MLP neurons of a small language model. Each row is named by its layer, matrix (gate and up: input weights) and neuron, and shows model dimensions 208-303. Each number is 500 + 40 x the weight over its row's rms, rounded and kept within 0 to 999. Numbers have three digits each. A neuron's up and down rows have the sign that makes its largest values positive.
Before each neuron's rows, "fires on" lists the tokens most often at its 100 highest values on Wikipedia text that the model never trained on.

fires on: " to", " |"
L7.gate837:461458526532480553481468493530479398520495512510493517554491484543477541471521524520560512556557562528488510504532429550541549476545437468451575457433399436513549515561525495538486452503459524499535443483523540444480506487422456495498522531512496446423520589462506480466497532528522511442
L7.up837:445502476424502572468475503457489474524483451429506518529466506436478454525475558492450423486502512519549478596479469502496510515534423437443473531494502504450461472474516463483530521445500520469491538510524409476494496530472524514546475499473446457504529491458530505502600536526538487519

fires on: " of", " to", " a", ":", " two"
L2.gate1686:535459554462454530488477492459534419498509527476551607552488545454526492490497460490472524469552561499501546509507456506469505494518522472556464495577530513542557520456513522537498512472518514593514516502498537552463448449552583480545429483482506576436515496566485485497502453501487499524
L2.up1686:457438501488477489558425560479506544555524529519455488525444434507477512469535534449493541567480481417553527450544445541516460540610484493494496501415483494527501495564494465479490484482595510544487531522526458485545489547455502500507492516471497469489466588495511469529476448423544494382

fires on: ":", ",", " -", " –", "—", " |"
L5.gate1466:574469522603445521475481496542480550557413514552475467493573515520517441534449440469519521516505514532478548501478501484463496421558461489542452478510460474507446537580526508495467484498471532488532532482510457471542454524480573513553458479479519468524516513470474488490521478473539488440
L5.up1466:526527502501479507499516502543491522415486468524487532565539481524496553541477492505505514510465529473414520497456393553468483459549432438476493459482466543558528495462512456437460555491543490505484550505566518579545504519456498593501427599534534516469514427485470545557447600428460497528

fires on: " |", " to", " against", " over", " if", " the"
L5.gate37:447441491432481518535521467466465435507497480471439454427481497525414499499545437556560479562551472544521432482491481501488434472488563476511485467507516521491479508576541528469444487513582487481562556536488529519406531396539468533496490510480530467416558549453488580468534449482525562443
L5.up37:450435525553535575519502493475546487543426467527466539497515460476552431524459543458553495473544519522430430500442484443552521469454572483527395499426551458495452499527537528463511483465482430526537495481469408463382466459474501517564508482535505511526494519532544539535531499571494546418

fires on: " to", " must"
L5.gate197:526450544490477501411464505502452456453499559493432439489501438535413527486546430533553564497589504485553507391541548508523457457536430502458455474555545480524462423533545525525501501520541499484461454470436542469466524541553455510481545510456476517436552493497482435537446470509522478509
L5.up197:533494478455511450463494581512504510469492487458505450537454539480517453462461525567484486514456436553439497569472420610441470442473522447571495490472556500433486520433518524476557464528465500554503540522501487497498478582491496531464503481521492467512584506535535508452522461473414526499

fires on: "-", " Al", " Ge", " Min"
L2.gate75:536565477440458489456516512537465460553541444563517564574511510513500512558534524474502554491471602491441547489545491547415511473552511531500462394524481543532429551532494515505440540507501513544520503469515527465551454584532523522512511472507471423491492521514476473447512444543488437509
L2.up75:555535547509415512521530513480411503481507441523467485512527531477428498475485453537529468473591482438479502530503453479553542539477444604413492437504492523507560491495428511496501489526476475539511472491477480497547514486497518534504501525545495476509475541471451511481454535504470553531

fires on: ".", ":", " one", " of", " the", " an"
L7.gate1093:457556495472511595469532486471557524479416478454541504487536452518551508505483518568546549548444537443464460465555471498550518512440527556498451423491475499526494477568463520479501573594449477448545524440533463549440384489524578401463513473482528510514507462464471520476499522489554498581
L7.up1093:488491569595452487521493472500465494525463451462498538566439522528571509465461492557513519505444566468511525477514459484591450464527507431449418546467504465568524527522441455542498450473502473453615531472474416506486500405543437508529464508474439441471571494517468498471492510548466549475

fires on: " on", " in", " to", " for", " as", ";"
L5.gate1630:522513427533531510470499547526513474480474514516517485479548549478493520496515457524488451463511445523443506501472594544493491453455508467428509409541574541492488471456576505474484536458536566522526481575553520469500501617494527454515489426520480511522574488437495504473523524554507533493
L5.up1630:443414525492516483482547506451476565545514530526539519433468517474496467498460531493482502474520442481515458498469474559538527486514472501487520498494572426424444531526592548476433490470404484574528457464500474474507489561543538488481451469456421488593586448493545483483556484448425486522

fires on: ":", ",", " was", " $", "):", " |"
L2.gate1205:513544513449513469515527481516479529487510474530507530558452537517458501495550543510558426506450487573520490413467517519538556475508460534432496472447503510492475503538503404497441477532395474508543489469455505524500455431502444512462523473474615427478496495465374446531518504484573504532
L2.up1205:538547476502526428534495493568553523457450441538505542517459494422447527575559531484629442546482545469573467541539506467512496524509458414505450527449466522509508472500534502539511532515425477493472513571486537447453456540452476478449483492529511483450502485526481515478467521505486526492

fires on: " up", " down", " them", " together", " You", " Down"
L2.gate1490:485481509503444453468527509454469492507483506517490507479581470474532438497508472519522521486470499508568492539485507478524424434516566485547509462500515448571604579514421449534515502544529471476456582540522455510505484526519476551509497424485472505507475522463492478510492565523480463503
L2.up1490:512551523471429456499495530513517505514460478522478578564512496488474487422502461521506556497491471447526474535510541418512472554573525505513581479514509482512565575483462494555495458556484465532507569524500485498499460489436408451491528394465477513498456507535446476486443534444553461520

fires on: ".", ",", "\n", "-"
L5.gate30:456471431512526495527458567499445544494469603456479516439576547585493456505553480472513496484533572551491508526509484469450521498554523514481536498528594454462538467454507525460578578488499520470513517557451509528388530479457549537563448507465459499520509524449560520601488459496497537469
L5.up30:444522553532491506494590468496573519434485488490454540514515495452506533493556456494524563493467490538448558529519588599437536520523529495510515504499565425533540560520451512514525544514460486471521517481460532450482522490516512534450472575498510449531529492535495453444429530526504497540

fires on: "s", " century", " modern", " previous", " ancient"
L2.gate1525:561561551385476503499472497508516413516457505499546463506426526512467496514542574543499523446529577457515455574446460538444484503462509473438522516609476457526511515460486522564503563510486472565509373532520481500532544453450439520553553482477562479514550507553497493544523482465526565539
L2.up1525:503470467510507529489466492471580533477524486494484478436511516498509616490442544485522560577492513544520517483561509479470452475558487524529495528485468435480529513517447427621477543519517486511508488489542521486538514436534493480592389488500497472494464484508452578475528503533491487512

fires on: "\n", " than", "/"
L2.gate1045:555546500539492499561492486533451522499530526495506473563448508479489512535500480508487559522554505479550512534558517448490523456544457452482455449542524488553446507520505471494531474562530465567522475497456480488508454456451526526504520487481502552482463485515456463556513498507529581521
L2.up1045:487498554527498458520470541497482453514464479431551501519395541560462495500512468518476478532582458571526552494541528487448445458567493491427502503445518505486525499442460505515486558469523430545509521499488497524456540477508465538433429453448511519417467460509485470569495474524578467451

fires on: " that", " it", " the", "It", " a", " It"
L2.gate49:479446557550491542432500523394462475504527516516514557506534457481536463535570425485499481548557417494435487477507556470445510450476466558553579544522542510468533497539474567526485473520493418497505531553491534447465421448547360469542518439502470550519472520471479543504445518515423536545
L2.up49:522451546579463564559523487473492543535539472541480538473485467536453517521578439527530481472486461549539469487482550455544522501529477505520513537561492509502520499491444512469576473514493452437516565470517491482416498494471480525477483389474512522475441507467512479585494442496472446558

fires on: " well", " 2", "ou", " out", "2", "32"
L2.gate911:486512500487452523468494539496516588476511443526455467453559495449518474475532480459505514485454458530505535515472501500483459462576493502520495462495508462484491510511516449402503484442525497542508465458525498485484482502451566554489556540583421459559447479486522545454526586507464495511
L2.up911:485466437480461570477494477477457479486485529541479532512512481505478631476480557508488566397514475488478539526522464515528450542528546584505458460495481555539525541430522464466522519426490425507521492483488465465460530577536472364470533483524593503497450456483573513533548489567512546487

fires on: ".", "-", " \""
L5.gate1714:476493518493468557471507497467481455480470449514507544526506506500549466473441527490506465544497494543438517522482483505462436547431550550467469504521424482542545505565476490538453566503559551543437534474396524532518502544543515485507508519535475518509487515538513420532495503507524436563
L5.up1714:546578537485474517521464497445458475456505432521539503513423491510443437518475503590499513508532492496541445533459514541461488485553417501463523526441492459484467549534482477438482504497434522550486539396537503558465513551569470532477451503499499557497534556458489536457576538538527496524

fires on: "–", " |", ".", ":", "-", "|"
L7.gate64:483494511499447508533483500506591446494454527569522472500501536506585550514436499515514491578514492547566474488522467444494443517475533410477529525500541452486437540468486556478481523561494473471494489470621489552467572430469534541532526473493478515494485561426490511510410487528507451513
L7.up64:500506598472504528539447496486571526587491477564527505585480468484516544521485513510480553455437470524486499435441460488533517429447518421487548575556464542503509516483521530536468445564499494518437487529571465417570531473523542478506514487539550486488510520536456514476499467522469480557

fires on: ".", ":", " |", "'"
L7.gate1017:463482488477517457395503510562488510477474425478545429492407569492483519525509426529500522439507479470574477517474547495528454460482431453461496482536456479510486557439491432512542547492493551515476472535512492459494403473482510503542407514545515461425499487583494508494457517574431463488
L7.up1017:529505489434497480498578516459467583448473502455536514502449398535484447512433569432559427450523499494521549520475521560616426500476534512430567498506545524471461546471475479525509492509502533564405471520530531456497505463506465559539493530418494532497517482572515471487475529512493534462

fires on: " |", " R", "P", "R", " L"
L7.gate710:537425486498482577484529488502471512439408496523446499478497537516601466558446518503493473464486523531560512427474568495468505514528489531504509516507543512507562430558553500534594575493563551468506467509484485498525451506552591557479485394400474530442475469378457524468480386539515451467
L7.up710:595446531505419505458560533483508511593505528541484405525514511467509534549450477471476495496560487540485536467545467472404496529441509473560507491473487540504436472527552533505426516559477507496525446485484488519486471480529479491575479453535452519614566526460453516537498449571533451443

fires on: " |", " a", "."
L7.gate79:472471458530466404512559509535512516492489493528495428594421554591539531479586462524474501417498469513521516477489558532593491434509446524477532500544500498526458543472539485503495458494498512521521438484502657483446499481447534482469467536512492469501478440457504534500434420487482526511
L7.up79:519430506487528420551579541526489525472543508540544464564595479583555558486509510487496518501511512483496539539550556535547553473522499544451496520518566495487476519436447490516453514462523486518508451475562494532471481530445526490500505498497527448503511431489520479518502486493504567486

fires on: " from", " to", " Field", " of", " off", " air"
L2.gate654:480475478440511473482581498553517511549482592456541524522501471525502560497505515447473545453481469551516542440460563470478539514522554508442475451454529561535468544486544453551468497430503518485501441479472459515499514470592591468492485453488482521513538525527460499547500515453459492538
L2.up654:488411517465543460473552504592488542512479521515551481480459472482500616455515612452469521547458435531513530525465492552453618458521489491502482537499497504517546509492584440485517542486551613521523433549596564478605615505480484520519494413525432507506487548530511491561471448479497473533

fires on: " which", " that", " who"
L5.gate1145:532514547528467443492507503460450441511536417443417491454493542499544585532587529503432489457491437536540424433451534478508488490524432464502507463507523514438520541496485464626492525524515509558415509494467514561466509455477531471505388488462526521529489446479504556499516558534515520471
L5.up1145:572473500471499498478535513419449461589532468478482531457505471468483485537505472474560502461504467462507519405500490442570488398490526474544517533498412573559457538518535453501462524530474542529463499576517479551485465470456519514456497513497519473528504519543487450477540487497433542517

fires on: "\n", " |", " to"
L5.gate155:562486514525473527452439518491497475507540558447481519461479486578478489441528422389470502509527506459545522525514530543485557510521524550554547412485560457458572460438504491609521512390531576487495451505533490457451473437478541462541505519474533488502470470509458507514576545492469534446
L5.up155:529523517554508582467427410546447532472446504521508526508447507482538537464442430465508491491443513547542428455470472500424490444500536534499578491466548421533473562512538546509459451461480501536528483482520482483485587490500534466494516481535472525514541454451520523482533491508471486436

fires on: " |", "\n", " "
L2.gate321:536493473418482569547461446509436453521460530552476444543526532474541423560535473559575497587452490469525445559487427449489513508522430568523468595530492436521448455503454509496464480488540528553472466492518482482491487483472512424503523486510527580472455433541520468496522407466547543501
L2.up321:440436450429512542528513440512477469514503542476472432485491459544523560506470426489551543533489508493556487541458457455498553537506500498511491506454461552508468481495514585467481595523495496435416446476560418519503509490515491534527557432566480515464495461481533513501436506559475451507

fires on: "-", " to", "–", " a", "a"
L7.gate1577:495539551485427473513520478465502483471542503537490423564529508493482568502485414495446531502515541461489491441526509503447502488561484446462485469594555491400522528501515545505545497496477526428465514521495462478449504501526372438523499528469495494533478481467446580550483554436521502496
L7.up1577:490389437417415496460511529367430541485478530451521462450498499544553565529462500508538528519462513543503567528545526561538492523541550538476485555572422471414529473533511575438591496465496403518509539455470506491448501514522494484536456433560508487450521463498503552493585491504486553490

fires on: " |", ",", " households"
L2.gate153:479492551541471534533469560515464523526423521482469538508466492591481539473514470565574449445469519529507499498461535494458525424540499442570494518472534478507467421593503460486464452459488519482464538541528518518511534441440532494540550514578539472491488587503429432524465473475559532473
L2.up153:548531496484496449506529453412498434509528468403462510555501467571506519398462491473502517512523504463545527499511555481449586451559438473550474516577464449423511515542532428474518476501441484512480509418536410519489539507471495509533495554527501496439529537481432434530539564489495503425

fires on: " by", "\n", " record", " By"
L5.gate624:509475500458453502594535468600428478493538566509505432466510466527464523491488494478500504542493518464453481448530473510478532542493546498463479427425524492523562481622496456448471535496489520537421433486527488515550510506542510402482537414473520489550495456553498530504561508468503502552
L5.up624:457520435606448545445536500434511514475532535442534556535416482530518527549539523460428452494469559548446461506531512523465520520536436437514564512566480574483540459411491422565549470493558517477429510549482530607502527512497497452534530465484538498452555500528456478540506521505479490493

fires on: "-", " times", " much", " \"", " years", " '"
L2.gate1215:563489533471471483466517486481452467493518409522489496518442571475454484510478480447495491451522582535422550545445416445466443532508522517514454505507488459413453450506469425524482505456572499546507552497470447531555442526454545465477492515501494550544455510454528535539585504384623503557
L2.up1215:456492512521494572551484482513459561491459468541514499506495528494510553474416507503484491503521517516556483470469470569538492493523488491476529513473448519456504458548404465495538448496489533501510534545461479488411469490542474534503476482520505454519446547495461490486498497459546508512

fires on: " of", " to", " C", " and"
L5.gate1697:522549478487419486594516442490508435499490534551521490494532503468537525467449542454447500439510466527533508522481473491531538508544485475463500508571502542499492520435489383536471539432504663476509519500490494523458537477547517417490470526551473532507530511560550488512534527450460555497
L5.up1697:486453482524497495511567550528482497486517547513461508473495466492507558571498583528466430499541510506522509452526497541555461505529502557589493489419444536505503424442496521514470439518516517500500548461543629501476485415538488473460456476512525494570515583517393498509519460578553482438

fires on: " |", " Los"
L2.gate1509:399433528542480503530503501510471540517506553471563451534433500503485512530521476481523502503520517456515520501507480505482496482534603494538476573477505506482483453594456497522520499506480510521454516534492469554408511500521432445520507542442532473424484548463505533559468518516461492463
L2.up1509:512469565526503552489437425561457533526561546562505505378494454480536485526498488468560561473489482552533453540515461515533457473472565487517510549480489386435592534514487546541551463500502508552518506468436508479488533481539500458504458553465511589476514513470616518505529572535523498421

fires on: " |", ",", "–", " −"
L7.gate1023:465558496511537565521470493462517483423486484530467490564494533516552459556454496493575476534476479515508472471453527484451486471545553475581427620559442521506434435497480525533507483513435488529506468539492489558488515485456574501510480542492517547458435467515500514565599502494455508496
L7.up1023:480491528528497428507515465456497475478641504519532466465476494497553540545471471455531503527450546558589477437481550516441459508535559516544520476543433502466503489511525471493473466455478519573491509605460459474539547433573483447563479524497548479465537462441509547496624519497489561539

fires on: ":", " was", "′", "°", "16"
L7.gate279:432540494487467591564489540482520575554513440518509468530456474535506492562494559447481470500433546452445596497486525539539497489472430500469465424510497539544500463509439475525470500430500484537567492578533486542490449538481587559454476491472488513513536494476526511522436472461475515470
L7.up279:432511470473521477462481537521507561486495539571495558540425435550517437516548509454541426553545497508569480532497495443499514490476476519558522552537458447501539496426510484504466562490510521450446508525521532462531454548461534539452469497544566505458498585516481496560472522514399516584

fires on: " |", " G", " to", " in", ":"
L7.gate1546:464511563507542621496549468503586488488498523534530467480515538479558460519523469574531464493479514596547494509517519548500406515509441463528481544568528424526539516496503489515589523598472525458431390545531479473496471540528531457512490457484456603558490522457523546481495506546577448537
L7.up1546:543502519511580492454509480510505538490560517472511456491490450443572492522480524451500486501459494516461574478464471461578532425476516516541474558506449463528492478483447494496517462515466518494543452507484457544499501498485508509481539505474488444446467529453522593516475470494490507482

fires on: " R", " L", ","
L7.gate474:499517476442542469466527487498515498482454563496458481568521519450589555535461505501487506531463478540431503469533482457503517463497544529486485541473463551544488495564522554469482514544513513458529420522534574509482475544522462565554479460500475512532472574510494558481551405453515480408
L7.up474:539476532481563492477539445467505478557460545512422510515529534479540436494445537463510496492466511508427502495495424524533533536456451551481411472509444475565473456509509443542544535527477513496465465437549554418468477499479512575538461508478492507544463448540449509472562387498483457401

fires on: " the", " of", ".", "'s", " League", " Square"
L5.gate700:495503553576481471475464477518519385485509466534421531458555466516502498541478513568518529545510458456559459458482557516511504509498519440492553549543520462529493515529486542585515473509485479547496505499492464470538475438518451534391491468487521503507487484511452544472463389494549533489
L5.up700:483594549514496476548516498539525471466532581520511498561410553551378482522468516577459419500495485511518420453461553496525516546489456514509561527487476471563498522535544536497443511540505517544557514465513494455498493463509511442506480496446546498459463454481507463504523508460547572485

fires on: " |", "od", ",", " –", "ow", " vs"
L2.gate868:515506516461473493516533438483501485546559552542451428565585502514496521501476507548464510547549487468548485475452477387483459490500468508477513549551489509471482415536505535434435508458497480530546504581470504509495538467562501558546497524519466528493506387438470583488504478525546522545
L2.up868:439534493396433514517495469514478437491503467605489422524434494566590499530496500560544550573466495506577467471467487457484444555491383612438503443468537580568361511547483508489501473532574535427510605525504528558527531554579501514523542448481524503482474471459497555473527475489458522533

fires on: " the", " in", "The", " of", " |"
L5.gate906:442546511496477485492522557530585543479527517455503462434533529536517520420456468475520463432399426468467493498545543479470527447489529487498541498493463494499454524487512471565527501531499567495513395502579464549450462497452501588438490473503496473488424513520517513420430545423546527526
L5.up906:492492481478428441465441463588548521628492472498459455527462545431509528459464486443481497498508536565447626438500431440486434468531507549541543543545498477496471438420446477510485517510513553467535514538434487531501501453476510542461515486519536495438542523504577531514477510498557461547

fires on: " of", " =", " the", " all", " All"
L5.gate664:563561510484534541513481451470546546401515420535441552478479466524546536579466553487507509511526582523528465453487501532500570481489496438500452520482535539486556444533490537506488500501387444554548474550509460524502504484571504559496511543495509510505482566531413529489430511498566571531
L5.up664:448494542456454483447523485520503457496465448423531443549506518557439467612403464511478533497514592482482463516538507494580470527448475488533491583477507359498440521484489517507521450477466471555524549562462513520490485513515489457577522548536515574550494577557457482434515520492473571462

fires on: ":", "\n", " |", ".", " family"
L5.gate1128:552513508568451509489503457463588452547472530575502514461468525479471456517455570495524480510537584520510517521447487514517530470506494528565507482576522428504545515454468484520491443563526513507507516540493507514445514456542488557492512531528463531537477470483449531504524422574490469468
L5.up1128:526547492502488518502466453487426503494537487458580595543553570497524448490478523432490537526551569517405514494445474462537572520550503463498546538469475527555478500511548470504544569542516500554444505461478471562528419458477600556557527534504596481441421501498521552432541463498561568522

fires on: "\n", "\n "
L5.gate388:510437483457473473536495476620492518453568490507477505521432517548564567486432557463548482476503540497473505528489509496493547531527551426475512509555493505481511527513473579546505568499469521470469498466536544520535522590528455474585499465548517527415527516533414526471598480556557473550
L5.up388:589558512562485511558518460570531525569593517485571422496463500504397516474500440529514550500462482439539569492505511536449443479491497469564510462523538582497491502470470512448453489514538492545455522507489410492460473507534487496549469491411547486462492539585540415518474540487537459550

fires on: " |", " –", "0"
L5.gate1156:482556530416428437459575474472519499483466477432527488537454520513542509486532512446476536530561446540513500446462513502576446448555528509424489457481509434492482502430516504558606510489512558481532505446459463481439411463536576486446470580525443546517483518535510493483518519517509540519
L5.up1156:473468429439531463490566449538520515547464460477502504532497505495484446558475521510527459409580423476489503496539513440561462495493517485463410442440466495575520555555481495484557479492460463499420593444454546443487483427543532502484493588532521499565511475516524506477483416527461422487

fires on: " |", "-", "–", ",", " a"
L5.gate1485:536512530502520454513477494410470583502450541417489472429492544527515446497642478432509462491483494502513487460508477505498500478513533555492545487501466469485500505510503511545449493411565490480502527589433470495421460446560531467502527456567463530469524464576437528526467452463482531547
L5.up1485:452442403457490568538608502505471445537478422535516606454536557477429521535431543490516580511494504532467527463471506490505519523509482454425495484523507594487526530467438488518502511499516434469429576498425517469476501545507481469453481511446494560524474496540526467443518516525507546540

fires on: " a", " his", " the", "'s", " her", " their"
L7.gate1040:502420497505506508525587482443458498484517492551490421524444551514448524502496398457425534561504495467454457464493544495462491414524540557446533524517537473514487476454534466523506512502559506477563577529486447479496500463456469500552462532438476532391374544483448536522518468483549499457
L7.up1040:507570508541525471547565546527452514503471543535495501561556482572513465490504423544544569441463488568541480465506505454486388462542451507586573560490484529486482491470484472559490536490519404516524485514494480488527463463500498518531536432493447553435492525564523533551506494535535580529

fires on: " |"
L2.gate636:515533555483568481506500550452535500467537499479543513519469456521524483480522489484502469483491527507509486434458479482478561486508435492493501514449501480405453499521538458582470523521459486530613557521514545501509453539449500562477518459499441480507509529551571551511430482503526478616
L2.up636:524546478394569577439524571463564434480522433472506531572469463465520505448496486473516516466546490489517496514503488535507537460503492467479511548475534422440468415517562466488472485565504531603512518491503512546510539518477458486489462463492481484477431549473517399489475478485442449593

fires on: " (", " |", "\n", " \""
L5.gate631:512541465492464542509471491501526494522544578514467526546468557530462478507502506537491502469569480545561592429528477517526502392483498466535469497463500493529507508534448512522499454478550462485455544452535554553441505512516545516539541517565518445469395488496459513511548515467573534511
L5.up631:516482517488515489447501544489506506559428449511438475498508496488449475470464525470532475452506451463503528566517495454541541459524482441460434445493512506456505529553487473476560439509458575476512557472496552441473496525499479511478539567530454414468531458557443552497571565491474455562

fires on: " (", " as", " |", ","
L5.gate159:493488489540563538505510525491524457551443478567424486465485537483406459546469460487520496496409509525506453465440548513507559533498509539448468525495558509516480460526575536487550545476506531474550544547523522504504546498506525510532507515504460454598594536532473504463580517490546439462
L5.up159:576544508494499552529520384442426559482508446567429476466491448532505448507396512479469489531437483512480500498495494563513504491445440519479492534523487489474426540484514466445475495548457496526509432469508468491528489465508485584558520545467458510500506466471476496501468570466484481518

fires on: " out", "–", " down", " up", " intersection"
L2.gate945:371531494454535528546583541440527488592568500479529475539448463524490426463514511526503457451452406505496506612525480479521499478500567517540499538544522444582478521498519530543493484521487459475486470442559468537465545507528455502478506427441494494557497521534505543459533527427532502534
L2.up945:470452540513505537464551528560582551530488512461468558526461553449477499492498568493532537557465408474475499457525528486500452546564463553519484508495537467507491530510495488430472555505507492444455518448501490531473453504513453540570564421501542445553499540465500468464542510478528571588

fires on: "On", " On", " |", " on"
L5.gate754:576496577472553489518509534542494408578460476449515520491532505535537466477473363501456534459486428561531526532481491564452509493503434579466480452467467500529474456528552508527491460451498487497474507438386487519467462544559509452485449519451535516536459466523565546499547505522526541558
L5.up754:526580491493489493449531489448461561487514517548451581471566525467513478431463514468508522385454538512516479461493533462487522562471529492501449523537416549455515527463511528489470505460459490477517529511523439553513487496512503545436470569468567489433501533473511512509518459525486463591

fires on: " \"", " (", "{", " |", "\n"
L5.gate1234:546530516488548519411516493521539488533499466425516503510507524419489416534490524521499497514445542508422447480464517534407477451512586451509510547562472477458543501447504511464524499505497441472459535553524512422557499501542498474561545520551427471510513485525540433510547555455555525473
L5.up1234:548482480524507543408556534431405542492517397517394517495432529533497457508519533565477519549479469494477476525448479560530488434566461487452452523548490462463512418451471455590422525530502486564490484469479575537486514539537531511498510453475502455557509394516498480492471486468559505561

fires on: " \"", " split"
L7.gate1662:550511473481503543446446517436486471464517470502470394576519487555468500483475503572626428489499455525466595449468511563467484443508511568500482486486471514539491508460389444425490504502518507479459586553437468490472533545529471561502465457525538517511448550563470476450615466406469493461
L7.up1662:534582485514469567462513494470461476510527469460524482539453500569475517622523502583553464495467505434486525484469512515513493491593475564507493503460485578438542479415485562539471483535489536420486531486458385557479559519513471497609512552568481496456501499480518550456552515491458431402

fires on: ".", "-", "|", ":"
L7.gate815:528434417468502451528524537587475534453535463507494499506532552500472461474441490528504446543458535487520481483565470475524516560440504477449529439507404420522560493457540524487474529521482533495476527525498495480498485505480502461544539499511511420464534500559458522437497547455526465560
L7.up815:511469535465536435539559516542528571487463487509568491470525514500481460468447485466432467466541535451492537580488495506470529483555484437449491537461512528542509462545507494513476475456576432468381562554485590471456457470478533479479534531528526539513475418526503547558558538522482503507

fires on: " |", " and", ";"
L5.gate1245:497568410565496501475530490522526523465397473425462477524550571562484443533476482484525461454492467445504547543520469509544491556499469452458480525435485438503545483543482515516597472506489477544538520502523499490514510518516503439517422469552509415505539517498555549481538519486483527541
L5.up1245:480480503482446491503548444503498491458461530530543487501520487546462494514499537472417501490473605569558469498470509450440494460516481440493516466492534499517439515462541476549449513444477492491486575505501507515489488585521491428494559571511440467488551594504471482470524485474482520533

fires on: " |", ".", " U"
L7.gate1375:544501491482512508544531482487517529526502485510513467557500489537546454495474521468573454549510493546529503536570481490602527511457488482495494598440521567434437477489464416525497470523509512497527465516539521426466582524528551459504429474494578386472489474495487518521507545450504520536
L7.up1375:515463458428539514500429530430590522491554520500557508503499457565470440587530548481517496466570486493518494542529419482515503439540470549531568491453526442560451468572509474436483558508517469532536567471510496476537502551445515519466552496471500468452475543521484461531509498408464479480

fires on: "\n", "-", " second", ":"
L2.gate1203:535531474543379491496533512518418507505546499494521599546466511477560508481563508514529475513507531499547549439521527556510553498493490511453449466488517419530544501482568500529480468530548482517530503456557521588466505507484500431481468496483468500473494599522492585500436506445624583548
L2.up1203:484476471408515493520523492473505507496607523474452522515508553503462503465505470547504512471471574485538520529534470501524497470516525454467467543483549538525519458529438473534515577438517507504500524564479470540497474474461468492497499476531545589501515505487539540389550467527477510518

fires on: "\n", "es", "ions"
L2.gate562:510447499491518533481533532554465543584500572499462515509468493451460507483478493522483482557522522495461512519522501457578610469514540490484553503510536452535548559568448511493507561541418491610501519487535501559480462435499470503505553507421537601466478468483511555461509561507557456517
L2.up562:529514523511495413530509453550473509501551520484572497513430515587450486580493490605523466497457496508479549488551488551558503512511462548465520464443460468565544471459440441520536529511611500457525525521511529524541513531523468514465427438459529533506473443548540480536433547483440506481

fires on: " 0", " h", "-", " H", " St"
L2.gate282:497637529541547495542530471454421435485577472526423500488456516548509531550502513501424430534472588471560479501483490585446475489444497550494509484480472535530482542570523454542495572547562484480520460539522468557530476503506485523541500469423502531484591458469558535499581476420519449523
L2.up282:538498526467482535432449410447539530462439523460490502487502467556551495510506497511432461481556518477539480577518497511453554504408528435454472485466412508502527608532538455497419513492525491511582554460490492519436517466546468495474460564508499510537543526499512562507550551517503425477

fires on: " United", ".", "United", " Czech"
L2.gate1708:562439536468449419499483473525552491456534519476477396539438451448491512435543455468544519518498530526509550492449518530500527526496457511495452503509510439470503540519565465512454453562553489472475448532533501462555443517519519553523578495537466537437457505471537481458487523467527557450
L2.up1708:552544496503507443471503578494538475482547491467496461561517554458504513525535514547534498524436485492524488505492495541470420533578482516466560547505447508493498519503467493561520507538605557472552465460462461498490491482488541444524536561480473530500442468457461519536527495457525483460